{"n_layer": 22, "d_model": 320, "n_head": 5, "n_kv_head": 5, "head_dim": 64, "d_mlp": 1280, "vocab_size": 6641, "activation": "swiglu", "norm": "rmsnorm", "norm_place": "pre", "norm_eps": 1e-05, "positions": "rope", "rope_base": 10000.0, "rope_fraction": 1.0, "qk_norm": false, "attn_scale": 0.125, "bias": "none", "tie_embeddings": false, "parallel_block": false, "init": "normal", "init_std_qkv": 0.0272, "init_std_o": 0.0272, "init_std_up": 0.0272, "init_std_down": 0.0, "optimizer": "adamw", "lr": 0.00154, "beta1": 0.95, "beta2": 0.98, "weight_decay": 0.11, "lr_head": 0.00613, "grad_clip": 1.0, "warmup_steps": 532, "schedule": "wsd", "decay_fraction": 0.872, "decay_shape": "linear", "final_lr_fraction": 0.0, "batch_tokens": 65536, "seq_len": 384, "doc_mask": true, "train_tokens": 355900000, "steps": 5431, "dataset": "wikipedia_en"}
MLP neurons of a small language model. Each row is named by its layer, matrix (gate and up: input weights) and neuron, and shows model dimensions 160-287. Each number is 128 + 24 x the weight over its row's rms, rounded and kept within 0 to 255. A neuron's up and down rows have the sign that makes its largest values positive.
After each neuron's rows, "fires on" lists the tokens most often at its 100 highest values on Wikipedia text that the model never trained on. A number after a token or word is its count.

L5.gate611 [126 130 149 120 125 119 187 143 150 118 109 142 145 154 138 114 123 143 125 125 136 139 124 124 108 119 174 130 150  85 183 164  78 125  90 161  97 111 137 182 134 114 112  84 131 167 135 131  96 170 116 148 121 170 128 153 133 134 149 107  94 104 120  89 128 155 145 101 123 126 108 133 147 142 125 122 135 103 107 103 121 123 124  95  90 139 186  91 114 113  89 136 140 118 151 161 124 127 155 175 121 141 138 141 113 135 111 118  65 149 160 122 165  95 124 163 115 107 143 112 112 146  67 150 164 140 121 127]
L5.up611 [ 87 155 126 170 102 149 119 143  99 164 155 139  83 118 131 164 153 156 128 120 135 125 115 129 144 188 143 138 110 147 195 150 115 155 105 135 157 134 108 132 141 102  85 132 130 195 122 144 101 158 115 114 136 120 124 102 107 106 110  67 159 144 146 148 107 136 135 154 147 127 168 127 119 110 117 174 132 121  98 148 129 146 134 103 113  90 141 122 165 110 160 112 143 119 162 109 127 181 119 114 140  80  99 112 129 122 144 145 136 156 154 121 152 118 133 127 110 118 118  93 140 100 135  96 109 136 121 112]
fires on: "ing " 39, "ed " 16, "to " 8, ": " 4, "ist " 4

L10.gate890 [145 109 102 138 110 157 113 106 142 130 168 138 117  71 132 172 125 125 108 165 127 116 128 160 156  79 124 107 114 141 119 158 104 120 134 118 119 114 108 117 126 163 143 137 105 121 129 139 166 176 126 133 149 110 122 130 163 184 132 161 130 153 123 141 115 163 122 106 152 137 158 114  99 141 147 168 106 129 124 116  56 116 122 123 117 128 125 100 139 147 114 142 139 116 125  83 134  79  99 116 110 174 141 150  94 160 112 147 121 120  73 136 103 167  93 140 137 152 139 164 132 116 128 104 127 129 139 129]
L10.up890 [112 123 123 140 121 109 153  95 108 174 114 180 141 161 119  77 150 141 143 102 126  93 118 167 109 158 156  91 137  92 168 124 155 101 128 115 132 166 204 166 114 123 144 108 136 148 100 156 140 149 128 110 120 170 116 100 126 123 112 136  96 109 166 119 126 124 151  82 103 163 103 164 155  90 106 111 137 140 112 140 115 146 107 150 133 152  77 170  96 100 132 134 120 146 143 123  98 126 162 144 129 131 158 115 188 164 141 106 108 126 140 128 123 130 131 122  72 118 131 110 146 122 132 127 122 141  54 106]
fires on: "." 33, "==" 25, "/" 10, "age " 9, "born " 8, "of " 7

L5.gate1068 [149 134 149 129 127 127  86 138 124  90 152 136 185 156 123 120 105 163 155 128 175 139 151 162 128 141 107 106 106 135 117 136 148 123 153 124 114 153 152 118 144 148  91 118 146 180 145 143 120 158 148 143 105 111  97 141 141  60 141 130 115  75 154 144 148 120 109 117 131 149 115 102 112 132 102 151 122 141 114 145  83 101 151 114 168 151  87 150 119 113 151 110 103 150 109 108 120 117 101 150 132 110 125 151 128 142 116 112 111 123 116 138  95 144 126  94 102 135 152 134 109 108 143 111 122 142 123 115]
L5.up1068 [173 109 139 144 138 137  82  74 128 128 120 106 127  88 115 128 103 149  92 146 130  93 104 106 117 133 150 140 130 175 117 137 146 143 162 126  86 143 121 128 137 143 152 146 123 120  88 131 125 168 146 123  96 191 126 101  99 171  84 142 103  93 128 123 170 100  79 136 130 113 119 123 156 135 125 143  88 105 113 109 132 149 169 126 125 148 151 137 155 147 124 154 134 189 133  85 143 134 170 133 169 127  97 135 103 137 103 135 101  97 135 123 139 130 115 138 131 107 135 113  86  97 169 109 105 134 146 127]
fires on: "to " 24, "of " 9, "ed " 9, "ing " 8, "s " 7, "ning " 7

L7.gate71 [ 97 125 137 112 111 112 131 144 193 140 172  90 143 128  85 134  91 179 149 107 128 138  97  96 128 108 161 100 144  92 105 150 166 148 132 113  78  82  90 101 142 121  83 116 128 133 123 112 168  69 138 156 132 107 157 156 192 136 137 155 136 114 129 152 110 116 115 106  99 124 119 112 122 136 181 128 165 201 120 122 145 101 131 133 106 144 124  78 128 128 130 155 118 112 147 115 138 178 164 149 126 152 149 143  81 157 152 138 125 120  84 102  83 105 139 152 120  88 126 192 133 129 141 107 127 128 109 140]
L7.up71 [133 111 129 126 121 138 131 179 156  96 162  91  90 115 115 112  90 152 126  90 110 115  66 135 146  81 121 134 158 143 109 137 140 192 101  93 102 111 113 129 122 100  83 140 122 138 137 127 154 106 109 108 140 132 101 132 136 153 112 123 135 147 129 153 131 125 147 123 130 126 133 154 116 158 136 186 110 145  64 132 144 139 167 122 133 169 135 148 129 121 143 130 120 143 129 149 117 126 134 106 106 168 103 146 145 118 167 147 125 100 106 139 123 148 123 137  73 110 166 106 129 143 125 110 154 130 164  93]
fires on: "A " 49, "I " 20, "T " 7, "O " 6, "W " 4, "B " 4

L8.gate702 [121  97 104 123 138 124 131 101 140 161 148 126 138 119 116 122  97 122 122 155 140 137 109 189 164 135 127 110  92 106 138 164 114 161  91 146 151 101 157 122 112 124 107 130 166  98 128 114 157  98 103 121 164 110 173 135  95 108 122 163  91 130 101 133 114 116 175 111 144 134 148 120 118 133 134 167 115 132 106 119 150 105 175 122  86 164 143 150 101 129 134 145 137 131  88 120 180  91 107 117 157 132 156 140 113 145  91 125  98 152  97 146 127 174  90 164 152 155 106 136 110 142 147 147 139 151 124  87]
L8.up702 [149 146 134 116 110 138 124 106 112 166 111 142 102 151 143 111 112 167 100 174 153 161 165 106 163 131 133  98 137 181 144 159  99 135 156  64 111 142 166 126  92 127 169 129 145 115 119 107 156 136 100  98 154 123 139 107 124 117 130 165 115 170 177 115 137 139 158 136 120 169 154 139 148  77 151 110 126 142 100 132  90 108 134 121 133 122 119 162 167 143 147  94 117 129 100 122 100  86 135 135 123 104 138 126  90 102  94 131  97 151 106 144 169 173 122 114 142 148 103 112 111  57 138 105 125 138 103 120]
fires on: "." 99

L7.gate1068 [124 101 114 149  90 111 123  69 126  95 105 179 131 114  86 101 144 106 127 135 102 185 102 169 129 113 128  72 156 173 114 131  91  73 113 153 142 150 175 126 138 138 144 157 106 116 102 141 133 123 116 130 144  82 132 127 125 126 152 151 149 192 107 128 125  96 130 132 127 101 176 164 102 103 107 152 155 121 127 120  95 133 135  65 141  98 123 103 172 149 127 101 161 118 107 137 123 131 117 101 128 152 118 130 129 121 115 109 175 135 138 137 106 114 154 154 123 122 137 159 202 147 102 121 118 158 140  99]
L7.up1068 [108 171 133 119  79 130 130 139 127  81 162 106 149 108 123 180  86  93 148 138 108 130 123 141  98  79 164 102 125 145  97  95 118  99  98 131 127 146 150 113 139 124 106  86 160 125  70 132 165 108 125  84 124 130 125 126 143 113 126 128 132 115 167 141 103  55 159 100 160 154 136 107 139 127  93 165 120 173  72 120 117 109 115  92 116 125  96  99 146 143 113 130  88  98 145  86 131 156 119 142 168 111 116 117 138 112  89 125 118 136 128 126 106  79 130 146 142 149 110 109 129 161  69 139 125 150 168 140]
fires on: "eg" 17, "ed " 16, "ar " 9, "ant " 7, "Leg" 6

L8.gate1023 [109 129 127 104  91 135 118 105 181 128 103 195  91 135 160 139  84 112 123 121 125 129 149 131 146 149  64 118 121  94 116 176  98 169 121 193 108 173 127 143  73 135 145  89 157 104 143 109 164 122 146 114 137 130 133 125 137 151 121  95 127 152 146  83 139 131 157 154 115  88 128 153 151  80 135 142 108 110 124 121 118 143 170 161  97 138 145 123 139 117 135 148 140 177  99 140 128 128  89 127 102 157 117 125 139 105 134 128 124  84 122 124 138 122 136 145 144 149 178 119 136 132 151 126 125  88 148  65]
L8.up1023 [164 124 111 164 155 106 117 154 108 177 161 128 105 128 150 113 123 116 127 139 171 120 152  60 146 157  95 119 157 116 163 145 102 102 131 110 147 149 108 140 144  87 145  83 137 150 105 102 154 145 125 141 100 178  97 129 124 110 106 118 139 166 142  93 166 147 143 119 176 104 139 144 106 128 119 115 122 134 105 141  56 164 117 109 156 123 152 148 145 155 123 126 144  90 166 131 134 147  94 140 105 141  99  64 129 143 138 129 145 101  97 124 146 133  84 155 112 121 121 158 143 138  93 137 133 115 133 110]
fires on: "um" 22, "born " 15, "aged " 9, "aw " 6, "о" 6

L5.gate386 [ 82  95 147 123 106 146 145 161 120 145 106 106 137  88 136 149  94  99  94 101 173 130 141 109 125 100 120 153 140  97 195 130  98 113 126 129  89 135 142 120  77 108  97 124 112 141 152 159 156 128 138 159 150 168 120 131 125 119 151 145 103 112 135 135 115 138  84 154 100 181 147 137 125 125 142 116 125 108 122  71 182 145 130 114 114  82 130 112 153 111 132 115 118 108 151 114 113 117 132 134 143  82 146 149 116 108 140 146 130  74 160 135 137 125 164 121 129 134 178  96 103 103 114 101 129 132 111 111]
L5.up386 [115 105 119 122 101 117 121 115 118 110  79 182 143 100 125 200 106 163 136 114 141 149 130 131 137 167 107 126 125  88 148 153  89  87 115 119 147 168 149 126 157 115 151 118 126 144 139 137 123 112 146 103 133 153 101 114  76 141 127 138 104 104 150 117 150 120 102 176 102 106 142 167 118 106 117 124 139 150 198 152 124 112 134 105  97 101 133  78 155 129 115 144 173 140  95 124 118 176 115 131 118 116 179 119 111 123 148 142 140  95 139 121  69 103 131 140 130 163 114 160 128 193 151 128 132 144 119 105]
fires on: "ers " 19, "ing " 18, "newsp" 8, "ians " 8, "s " 6

L10.gate237 [ 86 108 150 140  95 170 139 121 152 144 173 138 137 116 181  97 152 138 126 138 129 135  87 139 146 127 136 143 138 142 183 144 131 126 152 112  78 107 166 127  65 127 135  93 110  85  93 137 101 127  74 131 153 139 154 121 121 102 116 149 107 149 154  90 115 176 160 111 121 111 127 159 141  77 118 110 146 144 146 114 127 161 143 151 137  73 154 143  98 142 151 117 132 104 105 115 164  74 101 169 131 147 106 112 137 135 101  88 145 137 111 152 129 152 101 141  96 158 116 152 145 133 109 127 140 116  81 104]
L10.up237 [151 131 106 120 109 116 182 106 132 140  95 157  76 117 135 132 109 153 129 146 117 162 126 158 198 132 139 132  82 126 127 146 143 160 101 129 139 117 163 123  96 146 120 147 101 149 145 100 169 127 126 116 180  99 148 164  75 125  93 161 133 128  82  86 137 118 143  89 122 113  91 164 130  95 134 136 112 162 147  74 126  87 123 122 142 116 123 162 149  97 142 136 157 115 114 147 123 105 106 146 131 122 161 127 106 120 113 107 139 143 150 126 173 117  83 123 106  79 112 138 151  85 141  85 177 137 122 137]
fires on: "-" 25, "fig" 11, "." 9, "attack" 9, "it" 6, "," 5

L8.gate602 [185 148 165 105 104 103 103 160 134 127 147 135 156 114 117 109 127 129 148 142 160 130 169 142  95  90 167 127 150  85 174 112 124 108 128  87 102 135 114 141 125 100 157 123 128 124 145 156 111 126 123 124 160 139 136 127  97  81 146 128  99 112 194 121 152 123 109 109  96 141 109 149 127 105 164 204 102 145  94 146 111 134 141  99 129 100 103 154 125 110 151 120  98 143 139 126 111 141 173 152  80 125 134 137 160 102 125 134 151 121 127 155 108 109 143 141  78 139 123 103 125 105  96  95 111 124 123 113]
L8.up602 [128 111  99 160 109 137 139 132 138 153  92 135 121 122 171 108 125 158 129 155 106 149  97 138 115 132  99 121 156 136 146 135 137  97 149 146 146 131  97 155 138 171 164 147 114 141 146 106 136 112 136 135 111 121 124 109 125 165 100 109 125 133 190 130 126 137  21 113 100 107 136 152 140 100 138 117 132 143 146 141 113 149 113 136 119 127 171 163 122  81  99 182 170 128 142 125 132 132 143 136 134 114 159 139 160 166 153 135 118 134 150 114  85 128 120 145 111 135 144 110 130  84 160 138 149 122 172 132]
fires on: "s " 27, "ing " 15, "ed " 7, "let" 5, " " 5

L19.gate1161 [152 107 159 185 123 128 109 104 134  70 125 170 105 137 156 112 136 106 145  91 141 113 117 167 102  99 100 116 142 145 100 123 132 173 105 154 134 135 128 130 147  99 172 111 115 132  96 118  94 179 119 144  77 113 113 138 111 127 100 154 129 134 111 114 142 156 117 129 137  97 135 105 141 110 141  89 123  84 191 135 126 133 133 142  69 120 140  74 138 107 118 166 102 121 109 139 134 131 147 161  88 143 122 157 115 134 119 129 122 135 178 152  94 125 163 158 142 145 150  98 114 118 158 104 133 114 134 155]
L19.up1161 [154  89 150 138 152 161 147 159  99 105 143 150  98 117 159 183 123 125 135 149 125 127 148 126 163 118 117 110 141 160 132 137 153 120 155 104 141 110 143 128 115 138 124 142  91 117 126 194 138 150 138 161 103 137 145 138 144 103 123 100 109 147 124 112 145 150 179  59  89 147 142 114 134 123 153  96  90 126 147 134 144 139 125 147 119 190 106 143 118  97 110 132 121 122 102 174 129 158 163 113 106  96 132 148 154 106 107  81 145 118 124 146 129  87  92 140 113 123 135 109 137 130 105  95 136  77 127 143]
fires on: "F" 25, "g" 11, "f" 10, "G" 6

L5.gate966 [106 143 145 105 102 146 176 129 140 143 139 148 111 116  93 129  79 149 128 128 131 125 100 122 137  64 137  94 133 125 134 142 155 157 129 109 132 160 118 140 155 113 130 111  97 185 138 127 101 105 131 134 148 142 156 122 183 136 142 111 136 134 135  96 123 116 137 109 118 155 135 126  97 167 134 124 147  99  98 118 149 151 153  72  82 148 134  92 140 130 128 122 118 105 134 164 187  92 133  94 125 145 144 106 151 140 135 172 121 112 118 172 159 140 124 123 111 150 133  98 129 123  81 157 146 140 153 111]
L5.up966 [ 93 149 159 138 106 175 123 104 132 160  99 141 132 107 105 162 132 150 167 146 124  93 144 145 105 127 145  90 156 176 138 141 100  99 140 117 142 124 139 125 135 135 105 119 162 163 149 131 127 177 139 143 120  82 135 128 150 118  94 149 114 154  98 131 144 135 146 154 142 114 116 100 130 149 146 156 106  85 152  82 112 167 134 142  76 135 118 147 146 132 120 127 133 108 100 157 117 122 124 120 102 146 121 108 142 117 183 122 151  93 162 141 140 111 117 103 119 113 178 120  90  96 151 143 134 135 162 105]
fires on: "more " 17, "ing " 16, "of " 11, "ed " 7, "ate " 5

L19.gate608 [167  99 150 146 103 137 119 146  93 144  99 100 152 109 102 132 112 101 158 113 111 146 110 133 157 112 134 123 162 132 120 119 109 149 127 118 157 116 118 126 126  79 168 136 132 131  97 134 113 152 103 133 130 143 120 142 137  79  96 123 172 149 147  90 130 178 121 153  94 131 146 144  73  95 119  95 142 135 191  67 152 104 110 165 118 119  71 101 126 124 134 151 137 113 154 136 114 141 113 124  95 155 121 139  98 122 132 118 147  47 118 186 106 139 117 158 153 117 139 136 145 143 133 161 114 108  71 126]
L19.up608 [140  88 138 100 159 143  88 125 143 104 100 129  90 143 132 122 154  94 117 142 126 149 109 117 124 113 120 127 118 147 106 135 132  78  92 114 132 145 134 130 114 116 100  73  89  92 121 200 123 122 109 141 128 141  74 148 113 148 130  91  72 150 111 106 132 129 129 107 137  85 130 110 133 128 126 140 114 100  67 139 122 144 109 116 120 131 109 146 105  97 159 131 153 123 100 155 113  86 166 124 128 126 103 124 129 112 134 119 173 118 135 115 139 141 154 144  90 146 101 140 150  91 192 144 154 125 147 167]
fires on: "g" 30, "G" 13, "m" 7, "al " 4

L5.gate871 [129 168 137  80 109 124 145 126 152 168  97 125  80 107  68 163 103  92 133 139  95 156 115 114 144 119 128  77 123  64 120 145 108 122  75 189 155 126 152 131 123 169 166 134 187 125  96 130 119 134 133 159 140 119 123 109 131 158 119 121  90 118 156 120 151 131 137 161 117 116 133 153 125 174 125 135 103 124 100 131 106 117  90 109 114 117 122 127 139 125  79 152 116  79 143 156 155 127 133 125 111 126 127  75 138 121 131  64 119 145 123 122 148 129 136 129 131 156 138  93 106 120 153 156 185 144 109 136]
L5.up871 [129 124 137 144  79 126 108 140 107 157 115  90  93 144 131 160 162 121 113 126 103 147 106 133 125 119  97  83 101 156 186 102 155  92 107 128 160 169  72  77 139 126 147 164 146 137 128 130 121 108 133 117 113 102 143 122 147 132 162 136 145 141 183  59 110 140 133 135 123 116 110 106 111 143 136 132 151 200 136 104 151 131  99 126 130 153 134 107 125 153 141  80 137 117 132  85 140 125 117 144 121 104 156  85 116 113 143 165 147 140 117 142 145 150 162 105 127 124 132 101  99  91 137 149 129 173  82 138]
fires on: "when " 31, "of " 25, "to " 10, "ing " 6

L8.gate461 [148 136 169 154 132 129 142 115 141 166 120 128  92 154 105 176 163 124 133 150 137 143 121 157 158  93 155 100 139 175 111 140 166 126 135 209 128 128 103 103 156 137 117 176 129 154 117 123 140 114 137 165 112 132 147 133 101 125 146 127 185 109 127  56 106 170 126 127  97 123  98 131 117 130 126 149 131 108 177 169 114 138 171 122 144 106 124 140 133  62 124  83 116 143 146 161 101 140  97 121 146 123 141 148 138 102 143 115 122 110 173 150  85 162 117 136 122  81 152 126 131 154 123 125 121 122 131 139]
L8.up461 [150 166 184 146 156 124 136  69 126 137 105 143 106 162 108 172 157 128 103 119 137 166 150 128 140 107  93 102 126 166 146 128 131 105 135 173 132  94  55 129 177 108  99 148 161 187 119 117 152 109  92 201 123 111 140 106 126 104 140 126 177 150 109  91  97 178 143 112 131 108 115 106  96 118 138 139 117 120 145 133 130 163 144 103 161 139 129 107 148  94 143  94 111 114 124 135 142 143  99 115 119 126 142 146 135 144 156 124 122 105 172 138 101 200 126 157 148 102 147 147 154 139 131 136 128 120 102 167]
fires on: ". " 15, "o " 10, "e " 8, "ing " 8, "ong " 6, "ang " 6

L7.gate692 [138  64 136 103 134 143 153  77 141 143 152 174 118 111 153 144  92 137 123 139  80 135 100 150 124 116 134 120 100 159 104  93  99 156 122 143 128 118 154  77 140 142 122 160 137 127 118 121 185  90 102 134 124 128 159 117 166 166 115 167 133  63 150 126 166 127 179 107 100 109 147 134 105 134 120 110 130 146 142  98 127  93 135 130 137 123  72 118 160  98 135 102  67 166 185 117 132 152 107 114 129 124 146 181 126 144 159  74 127 108 134 102 128  87 133 123  84 109 122 144 114 137 103 101  84 138 128 153]
L7.up692 [110 143 155 160 113  79 186 150 143  96 118  87 116 173 117 119 160 124 138 111 115 127 138 134 112 135 133 121 118  91 115 102 130 158 153 158 184 156  79 126 103 121 141 113 127 115 134 201 126  95 105 162 134  94 179 116 112 143 149 144 150 125 119 123 129 123 179 136 136  90 119 162 136 123 124 132 133 145 151  79 149 135 167 124 179 129 114 132 101 154  96 130 105 110 145 136 169 110  84 117 140 106 123 119 113 132 153 143 150 138 180 105 151  94 124 124  80 133 141 144 134 141 117  87 116 117 120 152]
fires on: "g " 20, "ang" 13, "u " 12, "ou " 8, "ang " 7, "au " 6

L7.gate1224 [148 170 150 128 124 113 104 160 130 112 138 147  93 151 149 160 129 107 163 147 114 133 141 157 115 143 189  88 152 139  69 136 127 113 144 146 123 113 116 103 135 156 163 137 154  95 135 129 119 114 186 133 139 139 175 122 148 158 127 120 180 121 140 142 139 153 144 136 147 131 141  86  97  81 132 127 120 134 197  83 132 106 143 101 136  98 162 128 102 130  99 127 101 104 187 110 143 185 146 171  81  96 107 184 164  78 126 141 114 134 142 165 121 120  96 134  83 167 112 123 104 170 109 101 163 133 146 110]
L7.up1224 [124 116 147 142 158 145  69 117 129 140  99 144 107 118  91 176 106 131 119 105 144 126 116 155 102 144  86 134 147 105 149 106 137 145 146 142 120 104 130 134  74 162  88 152 146 139 106 109  75 129  96 146 138 125 116 134 143  90 129 145 143 168  98 138 153 152 168 146 114 136 151 110 132 120 158 115 141 110 155 127 134  87 189 135 118  64 106  89 156 106 128 116 114  86 154 112 114 139 105 148 106  93 118 108 142 134 142 143 101 125 139 102 136 108 134 141 135 117 122 142  96 145 106 112 130 104  98 135]
fires on: "ong " 14, "ing " 13, "International " 11, "ile" 9, "ig " 6

L5.gate168 [163 102 108 126 131 136 105 118 133 118 158 134 132  85 154 144 150 127 104 123 103 128 111 147 106 139 114 108 106 160 100 164 101  92 120 112 132 123 111 113 140 146  98 157 160 153 121 129 127 100 152  96 129  89  83 160 118 177 109 134 140  99 139 148  94 157 143 125 154 106 165 113 198 118 106 104 181 142 143  90 111  90  97 124 113  92 158 144 106  96 108 106 162 157  83  98 153 136 123 118 154 131 130 141  89 125 110 122 160 132 125 146 104 165 139 132  94 146 154 101 111 119 103  53  95 162 158 170]
L5.up168 [123 164 140 121 147 117  95 123 129  95 112 177 129 133 130 129 124  99 133 136 123 175 114 141 140 109 123  90  99 114 147 108  91 148 107 171 143 129 130 118 121 102  89 150 108 102 133 114 109 128 143 151  99  68 165 118 121 120 140  62 145  90 174 175 153 142 135 120 102 115 114 140 155 129 172  98 112 154 145  98 167  87 117 138 106  69  76 153 170  87  96  81 114 144 149 127 126 110 147 168 128  95 134 140 118 116 111 128  86 105 122 126 129 107 140 135  97 140 128  72 145 173 118 137 113 150 124  93]
fires on: "ed " 13, "& " 12, "on " 8, "of " 7, "to " 6, "ger" 5

L8.gate250 [161 133 142 119 133  74 146 125 142 136 114 109 136 123 155 153 105 116 112 136 126 161 140 170 120 193 139 114 111 112 117  95  78 185 143 129 137 123 152 109 127 160 147 137 110  99 114 166 117 108 122 190 156 123 163 118  82 106 200 151 108  81 118 112 131 123 155 133 121 123 102 114 131 103 137 104 128  87 156  88 133 112 182 132 131 131 119 139 106 119 121 117  91 114 157 158 159 116 118 127 131  87 117 111  99 139 146 127 151 161 166  88 183  88 116 101 102 110 117 139 146 113 134 128 129 133 101  80]
L8.up250 [120  85 151 141 112 103 168 142 150 130 139 118 145 131 146 116 107 164 137  96 110 114 109 171 129 129 143  97 111 117 118  76 110 180 142 162 116 123 157 114 101 135 107 113 153 132 136 159 137  69  94 159 161 158 146 153 156 138 178 139 107  89 151 113 123 173 166 130  97 134 135 177 122 126 141 116 124 119 111  78 140 117 167 147 122  89 110 115 120 126 162 110 110 130 109 127  91 120  56 145 145 140 126 121 121  97 118 114 114 117 128 106 121  92 114 130 135 133  93 148 117 168 147 104 144 121 126 119]
fires on: "g " 21, "u " 10, "ang " 10, "ei " 7, "ang" 7, "en " 6

L5.gate503 [113  75 101 113 134  59 127  75 123 117 147 146 154 152 154 139 120 105 104 123 183 121 128 167 119 152 115  81  94 178 127 112 123 127 127 124 105 114 161 144 150 135 134 170 114 152 116 155 119 153 127 124 126 111 109 113 119 126 114 144 138 102 149  94 134 116 152 124 120 117 131 110 117 131 127 144 127 111 117 134 122 141 164  86 123 154 192 126 130 137 147 126 111 100  99 113 181 106 163  93 150 112 100 155  71  93 126 135 147 133 175 121 125 176 167 167 144 120 136 121 139  80 135 125 121  88 151  89]
L5.up503 [135  93 122 124 124 120 148 119 132 140 126 138 115 112 101 168 161 122 123 151 132 143 121 205 132 189 139 146 119 101 159 177  89 109 138 170 152 160 145 137 143 114 136 148  84 127 119 138 142 142 144 156 137 139 181  84 119 141 149 105  98 116 162 123 129 130 152 113 105  99 121 155 178 107 154 130 108 127 146 109 132  99 166 138  98  94 162 144 124 121 155 113 143 102 160 155 114 121 162 135 110 118 116 136 134 139 100 143 169 139 153 118 119 140 147 134 115 129  69 126 100 108 126 160 128 174 134 104]
fires on: "with " 19, "ed " 16, "of " 13, "to " 10, "= " 7, "und " 6

L10.gate249 [104 138 134 122 103 163 114 118 165 106 114 108 111 112  82 136 151  95  80 134 135 147 142 174 115 166  90  90 118 132 113 115 121 157 150 155 152 137 118  88 135  64 141 156 137 132 156 111 154 106 136 117 145  85 116 127 100 101 130 164 152 134  85 124 137 136 140 148 107 118 155 126 125 141 137 155  71 120 113  92 136  71 145 124  75 102 129 144 155  97 134 145  99 129 153 126 126 122  90  94 127 137 139 113  84  71 115 159 133 123  89 163 148 178  92 139 156 111 123 149 145 119 151 103 183 130 123 133]
L10.up249 [110 119 158 109 105 165 123 105 114 154 134 126 164 104 108 133 159 112  99 124 155 117 151 159 118 154 126 121 106 133 134  91 146  80 142 153 157 154 126 131 135 100 140 133 152 152 134 117 129  89 147 110 144 103 123 141 117  96 137 146 153 172 124 122 127 128 130 127 123  97 100 134 155 118 135 170 110 120  79 121 105 108 154 136 134  96 130 109 129 127 147 126 123 173 137 139 129 122  93 113 166 140 145 130 112  80 114 142 138 167  70 136 179 170  91 157 123 105 134 146 179 124 173 155 137 133 122  67]
fires on: ". " 28, "'" 18, "t" 8, "d" 6, "." 5, "-" 5

L5.gate772 [144 145 145 114  88 125 155 130 114 106 127  58 110 126 153 131 100 157 138 164 158 133 162 106 114 127 116 137 151 136 113 156 157 155 112 151  83 136 144 113 133 141 129 118 143  80 104 112 134 126 122 122 127 157 181 140 157 141 178 118 126 127 100 177 134  67 129 116 106 113  99  82 126 171 121 142 128 115 156 141 131 119 161 135 140 161 116  73  96 137 132 112 110  87 146 131 113 158 169 131 124  85 137 109  89 118 135 127 173 128 143  92 105  81 119 126 115 122 147 163 102 115 160 124 154  45 126 149]
L5.up772 [103 111 128  99 129  90 161 132 128 142 146 102  90 117 109 102 125 121 139 140 174 145 101 153 119  89 141 157 139 140 122 146 131 142 115 120 116 132 112  96  68 137 106 173 155 128  78 149 125  85 112  78 148 124 140 127 116 128 148 134 136  93 128  86 133 140 157  96 153 150 168 101 100 122 124 124 146 139 132  80 151 116 136 189 137 148 117 162 151 106 114 110 143 104 109 137 100 109 130 150 113 158 126 190 109  83 137 131 121 120 133 117 140 120 104 127 132 139  96 149 156 150 144  93 132 155 128 124]
fires on: "O " 18, "E " 17, "USA " 15, "I " 13, "B " 8, "ence " 5

L8.gate417 [147 157 154 159 118 148 156 102 182 119 145 149 105 129 153 134 118 121 115 144 112 132  85 180 170 159 129 101 124 116 128 142 144 174  99 145  98 104 132 102  94  93 129 150 114  73 103  92 156 112  91 131 174 137 136 186 118 113 115 144 115 149 137 158 141 162 150 113 132 151 137 125  94 125  98 132  65 143 115  81  83  70 133 123 139 150 123 133 107 131 151 150  95 103 109 130 125  84 100 145 130 126 129 128 112 112 107 146  85 135  78 136 158 190 141 180 151 150 142 139 139 139 124 122 144 125 129 138]
L8.up417 [123 120 141 133 102 136 132  61 140 125 160 144 109 156 176 161 134 134 131 139 129 147 143 148 168 132 134 108 124 142 148 154 148 147 105 181 143 111 184 146 107 126 122 120 104  87 135  79 102  79 123 121 147 120 127 134 110 110 104 143 124 184 134 157 140 143 175 108 144 128 118 124 117 100 122 149 106 152  93  80  83 145 131 127 111 120 119 119 111 161 130 137 113  83  85 104 102 128  99 116 123 121 139 102 118 137 108 127  98 120  75 119 156 161 121 174 138 174 127 156 125 179 116 158 148 113 144 136]
fires on: "–" 50, "/" 37, "&" 6, "Your " 4

L5.gate698 [137 114 138 125 122 168 151 118  95 153 119 104  74 146 110 117 121 116 129 134  83 122 120 146 189 101 180 108 114 148 135 138 133 125 144 130  99 157 131 117 101 136 154 104 102 159  89 113 129 200 148 129  92 133 118 121 152 142 173 114 141 124 137 142 117 143 134 138 125 148 134 105 126 143 123 140 136 124 150 129 133 159 102  88 146 160 172 117 120 108 131 127 141  99 138 136 120 107 121 159  95 161 146 147 111 195 142 114 128 135 140  93 108 134 142 131 142 147 162 106 154 125 135 118 110 148 103 173]
L5.up698 [125 113 168 131 130 168 108 153 133 169 151 133 131 110 123 108 147  91 137 146 100 129  86 162 163 130 109 158 124 173 117 129 130 111 126 172 139 115 128 123 118 136 113 156  67 127 132 113  96 134 123 111 125 150 109 151 124 110 136 128 132 130 107 133 132 127 155 145 117 146 131 162 129 145 127 131 122 131 124 129 117 127 168  97 127 117 127  69 135 112 127 129 117 121 155 132 136 125  79 121  99 133 117 135 147 123 112 140 129 118 128 147 132 122 119 151 105 144 163 125 120 104 120 108 136 149 140 116]
fires on: "Team " 19, "ation " 9, "ization " 7, "iga " 7, "os " 5, "X " 5

L10.gate303 [126 127 165 109 153 108 132  76 153 145 135  95 116 112 119 145 156 177 148  98 171 137  91 161 132 133 155 156  86 102 185 154 109 104 118 121 101 159 184 144 127 130 110 136 134 166 123  83 122 178 125 160 160 134 155 149 157  79 165 156 157 133 134 165 129 107  85 141 164 132 132 102 124 124 144 169 114  92 113 129 137  91 104 110 109 119 123 127 182 146 140 106 161 104 148 117 142  68 145 149 105 129 148 133  88 130  91 136 124 135 135 155 102 114 125 173 125 147 106 164 137 149 105 109 130 120  90  91]
L10.up303 [114 141 143  84 141  76 127 128 126 186 155 141 113 121  89 146 109 122 122 124 139 101 135 151 112 164 122 106 134 109 126 131  61 113 133 133 120 158 110 113 152 123 118 176 112 113 130 111  89  97  72  87 123 115 146 114 157 148  99  92 136 127 150 145 103 122 105 162 114 109 146  84 143  84 170 126 132 120 167 136 100 106 109 118 134 104 157  96 106 117 150 113 147 165 143  93 113 108 139 133 111 145 116 143 112 119 121 107 114 150 104 118 135  93 128 145 133 157 136 141 119 103 125  95 131 124 135  67]
fires on: "De" 20, "ed " 13, "led " 7, "came " 7, "ing " 5, "Re" 5